MLP neurons of a small language model. Each row is named by its layer, matrix (gate and up: input weights) and neuron, and shows model dimensions 496-591. Each number is 128 + 32 x the weight over its row's rms, rounded and kept within 0 to 255. A neuron's up and down rows have the sign that makes its largest values positive.
After each neuron's rows, "fires in" lists the words (lower case) most often at its 100 highest values on Wikipedia text that the model never trained on.

L2.gate2487 [106 137 137 117  90 153 109 142 113 110 128 111 169 126  99 144 100 176 104 130 132 124  95 160 116 100 107  36  84 116  93 144 160 165 115 122 142 155 124 101 110 151 127 177  95 135 157 143 177 154 120 142 104 125 151  77 135 130  67  80 126 105 112  82 134 118 152 150  89 128 155 122 138 216 161 103 113 116 115 136 100 172  70 115 141  88 105  95 141 169 191 147 137  90 128 100]
L2.up2487 [116 124 166 129  96 152 117 123 121  99 140 120  96 149 169 115 118 186 124 139 104 106 111  86 155 132 146  98  61 149  94 124 125 106 136 102  98  94 129 163 120  80  84 164 112 139 117 151 169 139  59  87 153  87  91  86 154 159 175 183 173 130 186  74 121 169  66 119 124 168 148 129 109 132 144 139 175 124 154 194 110 146  26 131 148  80 125 115 151 166 150 178 120 112 129 112]
fires in: "to", "be", "would", "will"

L2.gate1159 [146 134 116  96 119  99 160 105 115 185 231 108  92 121 118 108 140 122 122 172 138 130 106 116 152  97 133 121 112 156 140  72 127 129 146 128 162 155 124 140 182 163 139 158 171 161  64 145  72 139 109 144 103  92 117 154 100 130  75 176 158 142 107 160 113 118 153 122 104 134 123 207 134 157 160 143 167 143 110 146 105 136  93 140  89 143 180  34 106 117 127 171  88  75  94 168]
L2.up1159 [128 193 121 136 158 157 138  85  89 144 144 189  83 123  87 129 203 135 161 158  82  67 123 147 177 113 112 168 134 100 133 127 152 104 149  84 170 184 134 157 156 151 122 103 124 150 124 129 138 117 104 141 139 146 105 111 134 122 141 146 155 112 111 148 137 140 133  81 179 187  94  75 133 141 123 141 101 137 148 176 158 124  80 132 144 160 129 123 164 137  99 124  87  82  93 143]
fires in: "as", "0", "and", "paraphasia"

L2.gate1542 [ 60 157 137 113 146 157 100 147 152 111 103 124  89 157 135 132 154  94 111 101 112 111 123 156 127 138 100 111  57 117 139 183 175 167 132 153 162 125 156 142 118 106 121 163 109 130 157 132  73 171 158  88 120 118 192  99 113  70 124 145 110  90 103 178 129 105 118 126 178 109 176 113 150 127 102 104 134 186 151 134 102  98 148 154 169  82 149 162  76 132 126 130 118 148 144 115]
L2.up1542 [144 129 158 169 124 128 173 121 127 138 173 143 160 201 186 148 104 117 108 116 124  92  34 125 114 160 129  81 125 217 131 109 128 116  60 127  95 161  79 127  99  79 131  60 153 125 137 123 156 118 180 139 118 147 165 156 103 119  98 185 184  97 147 157 157 155  52 156 128 165 140 162 111 142 160 147 124 169 136 127 122 158 115 103 151 109 136  45  99 143 148 123 137 117  81 116]
fires in: "who", "that", "be"

L2.gate734 [125 142 154 152 136  96 134 117 171 137 125 147 144 166 137  97 135  81 137 174 112 153 161 149 101 111  81  99  98 134 137 174 192 119 165  94 152  83  92 128 162 139  92 123 105 163  87 138 130 184 110 132 164 181 124 116 110 144 124 119 121 175 176  97 115 152  92 152  68 103 126 140 133 109 129  93 104 103 137 137  75  93 114 147  87 131 120 154 154 186 131 138 135 108 121 124]
L2.up734 [147 148 103 147 175  68 110 158 145 100  89 134 156 148 100  76  88  86 139 143 108  84  69 156 139 138  93 123 126 102 107 132  62  40 106 140  81  94 124 153 146 128 112  98 112 102 167  60 118 114 174  86 168 172 130 153  86 163 132  43 112 142 113 168 107 143 159 112 166 116  91 187 141 151 186 131 127  94 137 113 139 154  91 114 130 154 127 169 115 157 160 114 128 149 161 132]
fires in: "year", "notes", "two", "years", "season", "episodes"

L2.gate1683 [ 81  96  64 107 119  97 143 145 159 108  92 117 159 148 161 136 185 129 142 174 118 166 151 164 102 161 129 141 117 104 129  98 142 114 128 130 108 134 129 191 155 171 183 130  82 134  92  53  98 152  96 115 107  98  68  87 213 131 151 148 134 131 184 142 171 147 172 125 109 149 120 138 123 129 113 137 134 142 116 155 133 184  71 181 186 145 189  91 124 104 137 126 106  19  53 133]
L2.up1683 [172 205 156 160 125 156 156 130  61 123  69 122 118 148 139  63 139 131 148 120 125 111 129 108 108 152 105 176 166 159 174 164 130 113 209 112 125 112 104 182 114 117 131 154 150 168 133  96  93 116  61 118 170 109 179 128 137 123 143  92 113 185  77 114 143 149 179 141  73 171 126 140 157 162 119 152 139  93  69 119 107 105  98  86 161 116 109 129  64 123 162 169 125 136 153 161]
fires in: "years", "year", "as", "months", "until", "before"

L2.gate700 [136 145 138 187 164 134 105 100 162 194 144  94 176  43 136 135 122 129 146  97 162  72 175 178 147 117 132  59 166 134 108  99  60 155 141 122 120 165 148  85 130 153 115 141 142 116 144 110 124 139 185 132 114 121 131 167 144 133 102  88 186 127 144 102 160 102 120 111 156 188 117 114  83 131  85 150 115 180 158 110 170 123  49 134 146 151  98 160 140 105 158 134 123  89 141 185]
L2.up700 [ 53 111  80 138  76  93 191 107 110 130 116 165 121  98  74  99 100 123 137 122 126 106 153 203 150 154  62  92  77 119 159 150  56  72 173 118 149  98 125 162 132 148  96 107 114 122 118 132  94 142 141 158 113 132 164 190 132  59  84 140 191 113 118 120 138 112  96 137 118 119 123  95 102 137 171 103 142 215 120 110 102  81 120  96  96 127 100 144  89 143 114 119 125 125 151 121]
fires in: "an", "a", "one", "that", "posit"

L2.gate1805 [138 165 124  93 122 145  42 104 174  93 118 101 131 106 143 188 139 124  91 135 137 137  74 200  88 101 100 132 133 168 138 149 126 142 158 179 114 106 153 182 137 145 188 121  99 167 126  86 160  99 143 124 115 139 148  80 128 150  73 151 124 117 140 134  85 162 140 116 137  98 137 116 136 110 149 107 157 120 133 109 168 136 130  86  93 113 149 133 135 102 129 141 211  68 136 118]
L2.up1805 [168 160 134  69 136 116 121 148  80  84 166 187 219 155  94 126 125 201 126 108 135 127 127 104 160 133 129 165 104 144 174 100 141 123 127 138 135  40 120  80 184 139 140 111 158 143 133 132 112 123 122  99 148 105  76 146 124  94 136 127 149 108 148 172  65 129 114 146 101 108 114 118  82  84  81 135 125 146 103 114 132 134 149 129  62 159 160 116 153  64  75 114 151 128 123 128]
fires in: "s", "the", "its"

L2.gate375 [173  86 128  55 124 111 128 167 135 146 121 131  51  61 131 106 148 178 102 164 123 154 152 142 167  78 160 119 201 139 141  66 141 108 126 151 134 129 113 129 124 129  57  78 109 126 129 177  95 154 107 128 119 109  79 110 169 118 117 130 118 170 131 159 110 152 186 150 135 118 154 135 129 166 132 123 138 116 106 123 163  69  75 106 185  86  83 137  83 148 129 139  98 164 101 151]
L2.up375 [172  84 129 112 107 130 139 110 139 177  67 152 138 119  88  69 133 119 122 144  93  92 131 200 131 141 135 132 158 142 123 102 135 131  82  89 139 112 114 177 128  99 109  92 165 132 119 139  69 104 179 108 173 125 160 189 126 123 115 138 155  91 118 138 159 127 161 152 128 124 105 121 145 137 107 105 111 131 154  61 122 125  95 159 125  61 167 116  82 136 192 135  75 121 132 123]
fires in: "later", "last", "final", "time", "end", "shortly"

L2.gate2169 [ 92 110 142  71 169  73 118 144 156 144  88 172 108 113 111 112 178 106 124 127  73 129  84 116  90 108 152 167 161 126 154 140 126 130 165  60  97  93  90 149 151 153  80 134 160 113 111 182 144 150 144 100 154 110  92 117 139 188 146 130  66 186 112 115 144 137 105 169 126  93 138  48 108 114  90 110 126 186 118  97 119 157 157 113 117 128 157 185 124  71  58  88 172 142 117 154]
L2.up2169 [163 107 164 138 129 172 123 132 124  88 142 150 114 136 145 115  66 178 192 167 142  77  83  97 122  99 123 131 135 125 108 115 109 162 157 141  96 100 188 139 163 101 188 110 144 134 144 104 130 165 132 168 121 107 146 147 139 139 149  94 104 187 115 154 105 158 102 124 139  74 118 112 102 129 129 174 146 118 130 176 100 165 133 121 103 127 120 138 150 135  82 144 129  86 185 137]
fires in: "the", "of", "last", "final", "only", "its"

L2.gate1120 [105 121 136 127 182 115 173 124 129 104 101 140 132  92 149  87 107 144 144  87 128  76 149 186 168  75  73 101 121 182 146 166 116  95  65 140 155 110 136 124  94  94 133  96 177 127 154  97  81 184  67 117 208 105 142 106 107 107 124 165 146 194 115 155  93  71 160 165 135 147 130 140 162 110 119  96 109 158 118 128 130 115 137  88 159 105  82 141  94  78 102 145 122 124 175 160]
L2.up1120 [200 129 173  95  80 116  98 107 199  75 119 134  93 131 162 141 146 164 143 129 157  76 109  74 165 166 140 139 137 127 131  89 173  86  85 169 123 114 106 126 119 145 118 156 130 137 176 159 184 124  93 110 133 138 109 138 163 109 126 155 152 166 151  85 127 135 144 129 117  76  81 119 152 120 125 124 134 118 170 101 137 100  47 155 106 142 157 125 144 206  75 113  91 119 125 110]
fires in: "not", "only", "t"

L2.gate2190 [142 188 114 135  25 103 129 151  91  85 167 154 108 122 161 173 193 141 156 154 101 118 153 195 124  79 185 122 128 108 158 135 131 138 139 179 145 149 181 222  93 109 134  85 165 122 144 114 148 117 132  55 119 118 130 119  49 108 136 150 117 109 105 106 130 165  87 111 166 103 113 101 144 146 129 112  85  90 143  90  78 118  85 136 171 141 115 148 155  92 136  88  78 142 114 108]
L2.up2190 [121  94 187 168 161 159  86 151 123 145 145 142 117 153 161 147 126 128 143 112 125 115 102  92 114 112 109 104  32 135 155  71 144 164  71 146 161 115 169 167  78 112 123 127 161 104 108 138 150 158 115  86 107 117  79 171 176 174 130 132 160  92  77 123  82  83 107 126 205 110 153 142 124 127 137 138 108 107 106  68 113 147  98 131  95 114 129 143 140 147 145  66 141 152 114 137]
fires in: "be", "if", "being", "when", "get"

L2.gate1574 [149 141 116 145 137 142  51 164  95 131 114 171 113 144  66 133 105 117  99 130 148  71 161 125 130 130 113 154  62  94 158  77 171 133 140 120 113 103 114 111 167 139  72 131 139 184 100 152 187 133 185  97 194 123 131  74 127 102 106 173  87 154 213 108 138 138 115 171 194 141 141  92 147  90 118 148  94 116  85 136  94 142 159  93 120 134 192 110 154 139 137 151 144 167 145 149]
L2.up1574 [139 118 112 100 163 193 142 153 130 154 146 144 122 101 149 151  66 115 141 129 145  68 140 168 143 125 135 167 149 141 157 119 102 109 116  77 112 141 170 177 149 167 147 169  94 140  51 104 163 117  81  88 141 150 142  45 130  94 201 167 112 116 143 110 173 116 117 187  90 131 114  61 117 127 116 121 102 142 113 121 143 145 179 149 142  83 119 173 112 101 169 128 168  89 188 164]
fires in: "0", "to", "with", "club", "1"

L2.gate109 [ 93  93  82  57 128 102 122 116  91  69 169  93 138 123 171 120  96 134 183 150  63 165 143 136 109  85 106 127 153 157 137 106 143 134 141 142 198 140 154 127 163 125 116 158 107 112 138  76 155 163  24 160 157 153 148 164 163 152 145 116 127 150  93 121 110 121 103 127 145 182 131 109 143 122 116  69 103 119 166  74 102 167 120 168 144  88 147 128  86  84 177 122 135 158  73 178]
L2.up109 [174 117 122 152  89 185 149 118  89 160  90 145 140  70  16  95 103 151 116 147 100 121 148  96 137 123 149  41 142 205  92 105  96 140  70 121 115 153  92  81 135 143 108 125  96 138 150 127 161 172 157 133  89 108 113 142 140 162 116  81 124 116 127  94 130 185 137 132 110 121 119 156  92 118 156 231 153 145 129 121 105 153 155 175 154 140 215 146 104 183  96 123  50 102 163 161]
fires in: "does", "did", "that", "a", "do"

L2.gate2298 [136 116 150  60 124 127 143  94 105 189 166 150 135 138 117 142  84 130 148  99 151 163 114 137 109 201 123 143 149  93  85 137 106 160 122  98 154 100 165  80 122  80 162 132 163 120  88 144 154 150 138 137 127  95 119  97 158  70 121  80 139 138 227 119 116 143 205  84 239 124  77  73 154 116  80 141 147 122 166 134 156 120 168 110 122 180 139 125 166 112 114 146 191 131 135 126]
L2.up2298 [138 167 130 135  85 136 181  87 154 131 144  88  50 124  53 118  50  83 134  85  78  78 158 167 188 114 133  58 116 142 125 180 148 102 103 174 108 143 129  91 152 121 133 163 109  95 107 113 139  97 116 125 148 176  87  94 141 115 137 130 182  66 119 107 158  68  50 157 155 130 146  98 137 100 105 151  85 109  76 120  98  93 128 125 148  76 117  73 109 152 110 182 103 135 125 125]
fires in: "by", "to", "with", "beat", "over", "against"

L2.gate963 [ 81 107 168 140  81  98 113 133  83 170 125 161  82 109 130 145 122 156  94 117 125 118  63 117 118  50 127 141 109 129 114 164 141  81 195 116 138  86 155 144 115  47 130 127 112 153 188 116 164 119 116 148 146 138 147 141 130 140 150  55 132 143 104 141  79 127  99 115  89 120  99 126 104 148 154  64 150 146 123 116  70 133 148 125 177 123 111  95 106 104  60 152  96 122 208  68]
L2.up963 [136 117 166 143 100 132 153 156 100 125 140 163  90 213 132 102 177 168  53 156 136  82 167 112 142  92 133 149 129 216  91 116 132 144  87  89 160  82 107 166 138  93 173  59 100 202 155  89  99 174 129 100 143  92 116 181 162 127 134 118 105 149 133 141 105 104  85 131  93 131 111 124 128 147 150  69 165 129 135 183 150  82 106  80  86 125 113 123  76 137  84  81  89 111 178 108]
fires in: "also", "his", "she", "s", "her"

L2.gate2523 [147 127 153 138 103 165  68 151 129 103 142 173 118 114 141 198 155 209 146  88 124  94  81  95 140 162 128 175 106 112 166  68  76 136 144  55 109 195  73  81 120 142  90 132 129 154  97 150  81  74 122 150 160  66 109 159 109 114 171  79  92 171 117 170 151 137 170 149 117 166 113  97 123 120 112 113  97 141 154 194 124 154 146 115 146  56 156 130 130  97 121 120 159  59 129  84]
L2.up2523 [109  71 148  29 106 160 145  59 103 157 134 138 122  65 139 123 164 100 166  82 145  80 136 164 141 135 121 168 177 182 152 136  91 173 128  92 137 129 144  67  82 196 100 109 131 138  64 118  77 140 115 126 152  92 104 142 107 207 152 101 118 176 153  84  64 181 186 115 108 153 134 164 109 157 140 108  92 126 157 183  94 140 138 140 113  85 149  87 185  88 129  98 174 134 211 180]
fires in: "of"

L2.gate302 [118  80 137 121 117 124 134  83 134 154  44  90 135 168  39 164 110 118 122 105 121 124 143  85 135 163 123 167 135 109 179  99  95 100 177 142 197 145 121  91 176 109 166 113 104 173 132 159 132 110 134 138 142 157 168 107 165  97 129 166  70 185 154 114 157 158 128 105  65 136 104 105 128 133  57  99  92 162 138 205 134 128 148 174 146 133  74 135 156  81 111 154 125 135 123 142]
L2.up302 [ 92  98 131 135  97 141 160 179 148 176 101 118  82 125 128  97  76 110 136 128 113 143 181 162  71  61  90 130 122 145 142 157  77 135 150  30 179 146 143 168  80 183 100  85 117 109 107 168 131 162 112 178 154  96  97 148 130  79 124 147 146 188 131 136 138 187 116 154  93 103 145 110 162 153 103 121 107  90 182 118 131 118 156 155 161 144 202 111 136 157 104 155 154 158 137 170]
fires in: "of", "to", "number"

L2.gate1268 [118  87  62 125  84 189 119  82 128 172 138 161  89 102  88 146 105 108  93 157 145 131 151 113 127 165 124 142  74 122 115 186 140 139 143 119 160 131 113 140 165 112 127 143 143 150 107 130  87 171 165 156 118 124 100 122 100 143  92 145 116  84  98 145 114 193  68 153 137  84 159 130  78  62 103 115 125 134 107 116 170  64 168 157 148 151 149 126 134 104  65 183  99  63 144 129]
L2.up1268 [166 136 137 172 145 217 139 143 106 140 111  86 156 117 156  29 125 153  55 111 145 160 155 125  94 149 158  56 113  49 191 121  88  84  84 147 167 112 138 110 151 123  52  71 113 167  90 126 106 185  76 158 119 192 101 184 128 156  98 168  59 126 145 116 183 172 244 110 149 106  98 107 140 173  71 166 155 150 125 122 121 165 156 166 130  84 142  83 161 101 146 110  89 159 153 107]
fires in: "the", "ca", "ms"

L2.gate1503 [ 70 158 161 157  93 126 144 140 102 130  91  64  98 152 135 145 121 107 104 116  78 126 143 128 211 167  62  83 104 149 135  42 103 101 132 155 122 131 115  83 103 110 159 125  94 143 120 158 109 162 158 110  71 177 114 170 112 157 121 107 198 112 124  87 102 191  81  97 142 129 125 139  85 108 171 183 169 122 127 107  96 133  93 108 133  76 141 118 120  84 122  92 178 160 163 110]
L2.up1503 [119 137 147  82 123 143 163 141 100 141 151 107 178 114 138 123 130  83 105  97 133 151 123 174 128 137 115  96 128 150  14 121  82 119 176 124 137 145 127 157 104 122 155 126 165  94 135 178  70 150 146 173  83 115 103 125 124 111 123 123 137 108 137 144  98 141 148 144 154  65 119  85 175 177 110 157 130  69 103 121 124 145 178 143 103 107 146 128 106 150 191 129 122 104  76 138]
fires in: "more", "very", "so", "rather", "much", "highly"

L2.gate1940 [134 125 140 137 141  65 101 118 172 120 178 109 155 124 184 145 114 128  67 106 112 133 114 132 136 142  85 143 154  92 102 135 133 118 201 160 143 142  96 172  46 133 134  94 199 141 104  84 115 130  97 156 187 176 120 126 113  79 170 116 127 136  99 172  92 151 124 107 108  88 123  95 105 146 106 138 150 137 130 126 171 178 148 145 135 105 144 123 111 113 104 162  90 157  99 178]
L2.up1940 [124 155 114 142 113 146 114 133  79  74 153 102 116 104  83 117 122 147 141 163  73  85  90 185 124 152 158  85 150  86  96 124  92 141  83 139 140 140 194 163 153 141 161 102 132 140 189  82 114 166  51  80 112 107 108 146 109 168  91 145 150  93 116 136 135 103 110 134  96 166  97 135 160 142  82 160  89 151 125 133 151 190 107 140 170 134 163  90 122 107 121 149 233 103 146  97]
fires in: "one", "the", "s", "notable"

L2.gate717 [109 103 140  84 106 122 101 147 203 154 122 166 153  68 178  96 128 115 103 125 141 123 168 121 118 117 101  47 114  99 140 119 132 129 122  99  97 156 146 168  82 191 135 143 151  69  94 165 154 146 113 105  55  93 133 105 116 149  76 128 139 171  74 163  96  73 162 121 129 108 154 124  64 136  98 129 122 156  95 201 129 170 102 170  76  85 113 131 157 144 173 109 109  81 137 143]
L2.up717 [105 105 146 102 118 110 113  74 183 144 116 128 132  90 123 155 172 142  69 143 154 131 126 119 108  82 117 101 141 132 176  89 181  72 155 145  83 108 109  83  86  99 131 108 142 123 155 218 105 140 174  91 118 113  88 172  94 118 183 135 189 128 165 164 168 141 115 100 106  75  64 136 120 114 168 110 102 122  90 165 159 125 162  97 146 150 107 144 155 197 158  92 112  91 122  94]
fires in: "non", "silver", "result", "score", "pre", "post"

L2.gate323 [143 106  96 130 162 127 117 151 145 110 127 145  94 193 112 168 104  46 146 158 149 140 117 172  89 124 113  88 122 162 156 116 172 170 151 119 152 151 142 116 144 153  90  97 198 199  86 113 125 157 169  93 213  98 134 105 139 108 116 117 168  98  97  85  51 127 220 181 143 144  96 120 102 144  74 138 138 115 128 167  54 162 112 157  72 113 102 180 157 154 101 156 167 178 127 163]
L2.up323 [131  84 113 112 136 113 159 163 126 144 130 101 115 223  98 100 142 149 166 146 119 123 141 167 134 118 141 120 157 138 164 119 144 155 127 101 149 135 129 176 105 112 129 144 112  70 149 148 115 179 137 117  72 105 193 108  67 168 162 119 148 213  46 122 130  80 152 212 130 148 179 129  82 157 130 180 110 221 193 122  83 112 135 131 127 137 141 106  71  98 101 146 123 125 139 179]
fires in: "that", "who", "2", "major"

L2.gate1428 [112 120 181 148 185 115 135  70 157 123 160 103  81 120 146 137 150 126 102 119 138 105 177 149 114 108 125 121 173  74 120 132 148 135 127 140 196  90  49 107  81  94 109 114 160 133 166 107 153 129 105 177  96 118 141 197 138 121  97 141 111 160 146 156 107 144 145 167 147 105 160 141  92  98 175 107 166 124 116 100 124 128 148 110 130 150  79  88 101  73  98 153 139 151  66 109]
L2.up1428 [150  86 156  84 132  96 119 123 200 136 162 148 197 122 143 148 122 155 114 148 186 222 172 159 118 144  88 159 156  42  78  95 144  94 143 136 175 109 167  93 131  88 181  89 140 134 145 149  35 139 157 185  92 176 101 129 120 209 126 128  65 205 158 133 138 152 113 207 158 100  93 148  98 145 148 137 159 115 153 194 100 153  94 171 137  73 106 170 113  95 121 126 136 148 121 166]
fires in: "ms", "zaz", "espn", "gte", "nfl", "espn2"

L2.gate621 [130 128 129 129  86 139 148 140  85  85 145  80 120  63 160 156 140 123 148 136 167 104 243 136 105 147 141 159 113  95 179 142 135 141  93  73 126 130 110 165  50 138 118  77  98  85 121 131 123 107 133 111 141  98  67  94 114 157 184 125 148 106  89 176 107  90 116 101 101  91 123 152 139 137 174 139 174 156 162 164 134 142 112 159 108 141 154 143 127  39 147 123 150  95 131 108]
L2.up621 [ 93 134 140  88 103 126 101 127 157  93 118  79  84 133 132 159  72 200 146 120 150 129 228  89 124 176  93 182 137 142 122  65 125 129 151 157  90 148 121 173 113 113 125 125 127  94 148 160 130 104  91 118 193 132 136 139 144 150 108 143 123 169 107 130 151  46 138 127 122 153 111 111 159 168 155 118  88 172  88 211 190 146 145  70 121 132 124  75 110 150 131 109 148 123 107 121]
fires in: "to", "and", "which"

L2.gate418 [ 99 142  79 127 142  91 103 148  87  86 117 160  66 130 112 120 130 130 134 167 143 148  66  89 169 113 160 152 102  80 152 104 147 138 125 136 113 120 148 158  79 151 148 154 194 137  88 136 137 132 177 163 131 207 107 118 123 140 131 135  90 161 119 113 139 101 117 129 161 100 107  53 120 163 142  79 118 103 126 127 171 120 146 154 132  87  75  96 106 143 100 142  95 178 164 172]
L2.up418 [160 154 155 143 203 183 127 113 108 144 122 217 103 173 116 164 153 138 104 140  94  50 190 169 160 162 139 105 135 189 182 156 108 118  60 146 176 183 105 127 110  87 116 101 137 108 155 169  60 133 176 116 120 106 153 127 143  82 170 164 111 146  84 145 128 136 101 132 167 170  76 192 147 145 107 175  95 156 127  35 137 180 140 108 146 110 165 169 161 175 167  98 191 145 170  92]
fires in: "film", "from", "since", "over", "lead", "gminxr"

L2.gate53 [116  66 115 155  94 125 101 127 109 192 148 162 137  96 138 141 153 124  96 129  98 122 170 173 152 137  89 120 114 158 121 127  57 170 160 146 145 173 113 143 155 124 129 163 136 127 153 111 126 112  99  70 113 132 139  57 131  89 123 162  87 142  60 161 105 121 153  74 137 140 162 152 113 157 140 153 120 153 112  84 110 120 120 131 131 145 124 121 125 157 170 150  88 213  88 144]
L2.up53 [164 130  63 142 150 150 170 203 139 180 132 168 109 111  92 104  86 183 141 127 217 153 117 167 147 102 115 145 138 133 194 160 162 156 162 120  86 119  99 192 148 159 140  96 108 147 153 141  79 133 151 129 112 184  98 112 170 113 174 111 158 161 119 130 123 115 131 128 112 128 151 148 143 113  96 157 177 113 147  90 124 118 113 185 106 155 122 128 168 105 138  67 136 161 152 159]
fires in: "one", "born", "single", "a", "an"

L2.gate780 [ 81  96  98 129 136 176 137 131  85 146  77  89 146 173 130 171 115 128 136 159 144 113 198 143 127 159  72 161 103 130  74 109 171  87 139 151  71 115 121  85 118  70 167 183  90 122 195 226 147 159 101 143 177  96 153  86 163 173 125 108 106 173  97 116  85 110  77  94 205 149 122 134 131  89 142 131 149  81 117 112  93 165 108 156  79 159 151 123 128 113 176 129 105 116 125 180]
L2.up780 [176 144  87 106 127  92 133 109 188 111 154 131 118 150 130 125  86 127 143 127 141 114 154 158 110 136 183  82 167 143 133 126 135 134  87 161  97 144  82  91  62 111  83  68 162  93 176 194 118 142 132 172 120  79 186  70 148 141 144 132 104 113 115 187 239  73 148 115 144 160  83 123 138 147 152  73 115 179 160 161 127 164 111 204 116  69  97 107  69 176  93 184 151 159 135 153]
fires in: "round", "division", "level"

L2.gate1039 [109  86 130 139  93 144 131 127 129 137 143 120  84 138 180 162 119 190 152 132 131 108 179  83 164 157 139 135 166 219 181 130 148 111  59 166 190 118 135 159  81  62 143 124 151  78  93 131  83  99 159  87 129 140 123  99 177  68 121 127 136 161  83 153  75  88 149 108 134 151 135 114 113 117 170 142 177  96  94 118  66 164 164 107 131 119 113 135  88 112  91 147 121 108  90 120]
L2.up1039 [130 144 129 105 151 161 124 137 176 144 118 153  84 128 131 160 125  73 150 106 102  29 173 139 190 126 125  95  88 103 123 128 112 147 127 148 152 185  92 218 141 109 100 141 164 134 139 155  56 133 136 127 102 136 138  96 120 104 117 164 143 188 159 183 205  85 127  62 163 101  97 113 105 162 121  80 110 121 118 114 165  59 127 193  62  82 170 156 131 131 125 100 147 123 163  42]
fires in: "from", "for", "good", "only", "least"

L2.gate1043 [168  79 116 128  82 151 206 112 168 119 120 142 147  94 198 158 160 206  82 137 133 132 140 118 157  76 176  44 107 199 181 177 180  73  83 130 131 103 154  96 160 151 138 135 122 121 110 165  81  88 123  68 119 134 107  96 109 156 144 158 110 136 145 123  80 188 175 141 118 114 191 125  85 130 126  72 141 124 182 137  86 117 114 161 111  71 150 146  78  82 105 170  76 121 172 151]
L2.up1043 [130 119 147 106 113  78 109 116 106 121 149 133 122 132 132 142 111 133 123 140  84 161 130 177 115 122 158  94  43 145  99 138 164 110 105  52 117 164 140 164 147 134 147 143  88  97 138 139 119 154 165 117 172 105 140 150 125 121 112  91 140 143 115 147 170  79 139 121 139 125 131 149 171 155 139 114 149 166 162 110 108 155  76 103 114 185 109 120 152 117 157  59 136 104  93 153]
fires in: "and", "a", "km"

L2.gate319 [177 115 193 173 149 136 120 122  96  99 118 147 183 129  97  83 147 135 120  92 157  90  59 132 165 107  83 101 168 110 167 148 104 151 105 106 197 153  96 151 115 102 148 143 156  79  86 105 127  79 123  86 154 131 124 113 131 171 180 131 116 214 140  89 144  61 159 122 142 162  98 163 103 154 100 134 130 130 126 112 132 145 168 117  92 100 138 154 149 114 163  77  98 122 135 151]
L2.up319 [164 198 177 161 173 129 156 165  78 132 118 141 133 143 122 111 171 102 162 152  93  74 171 145 162  80 105 120 149 151 141 158 147 150  86 115 146 161 109 154 167 187 142 150 105  86 100 121  90 133 107 107  86 143 126 124 146 155 144 166  99 111 117 161 178  95 101 107 101 116 168 148 155 171 109 125 152  71 154 142  60 181 148  73  70 147 187  95 131 126 140 128  98 140 166  63]
fires in: "after", "upon", "of", "before", "to", "following"

L2.gate291 [159 109 133  89  97 174  99 171 110 124  74  94 219 165  89 107 166 136 115 106 101 132 134 115 134  40 142 203 168 120  80  77 128 126  66 135 102  97  46 139 155 106 105 141 137 109  93  90 147 130 124 109 116 137 104 168 129 148 135 144 155 155 126 120 150 138  39 152 172 166 146 136 148 105 148 106 108 105 133 175 130 106 103 110 164 170 141  71 105 124 174 173 109 176  96 212]
L2.up291 [ 70 178 160 121  89 173 130 138 121 218 114 137 118  81 109 114  69 123 183 125  93 127 110  71  99 104 146 178 159 142 122 103 173 100 159 132  91  84 120 132 112 157 102 119 142 118 159 137 136  92  82 111 168 155  82 136  88  81 116 149 175 129 102 152 120  87  81 106 123  57 129 132 125  85 123 160 105 131 106 111 113 133 102 160 120  91  72 111 120 175 128 119 146 137  98 196]
fires in: "first", "best", "second", "last", "golden", "final"

L2.gate1883 [106 132 120 159 117  95 117 163 136 127 133  99 122 137  90 120 134 102 172 138 112 120 168 133 103 146 152 107 136 126 156 140 128 113  80 159 192  95 152  53  92 143 172 120 147  93  85 126 130 165  97 121 165 147 121 111 101  79 101  89  98 116 116 135  81  69 103  85  87 107 187 133 119 146 214 131  89  92 141 122 127 117 139 172 126 114 112 135 127 104  97 120 128  92 109 113]
L2.up1883 [125 116 138 138 150 107 135 183 161 186 155 116 101 165  92 101 136  97  81  78  81 179 130 156 118  89 122 137 104 116 121 144 147  99  62  97  95  81 146  83 135 115  96 148 184 117 182 118 111  73 132  77 128 165 102 156 130 185 151  87  81 131  98 158  91 141  56 136 155 101 160 106 157 141 109 163  66 153 156 131 162 160 173 140 155 111 173 120 207 171 109 154 108 152 108  73]
fires in: "this", "project"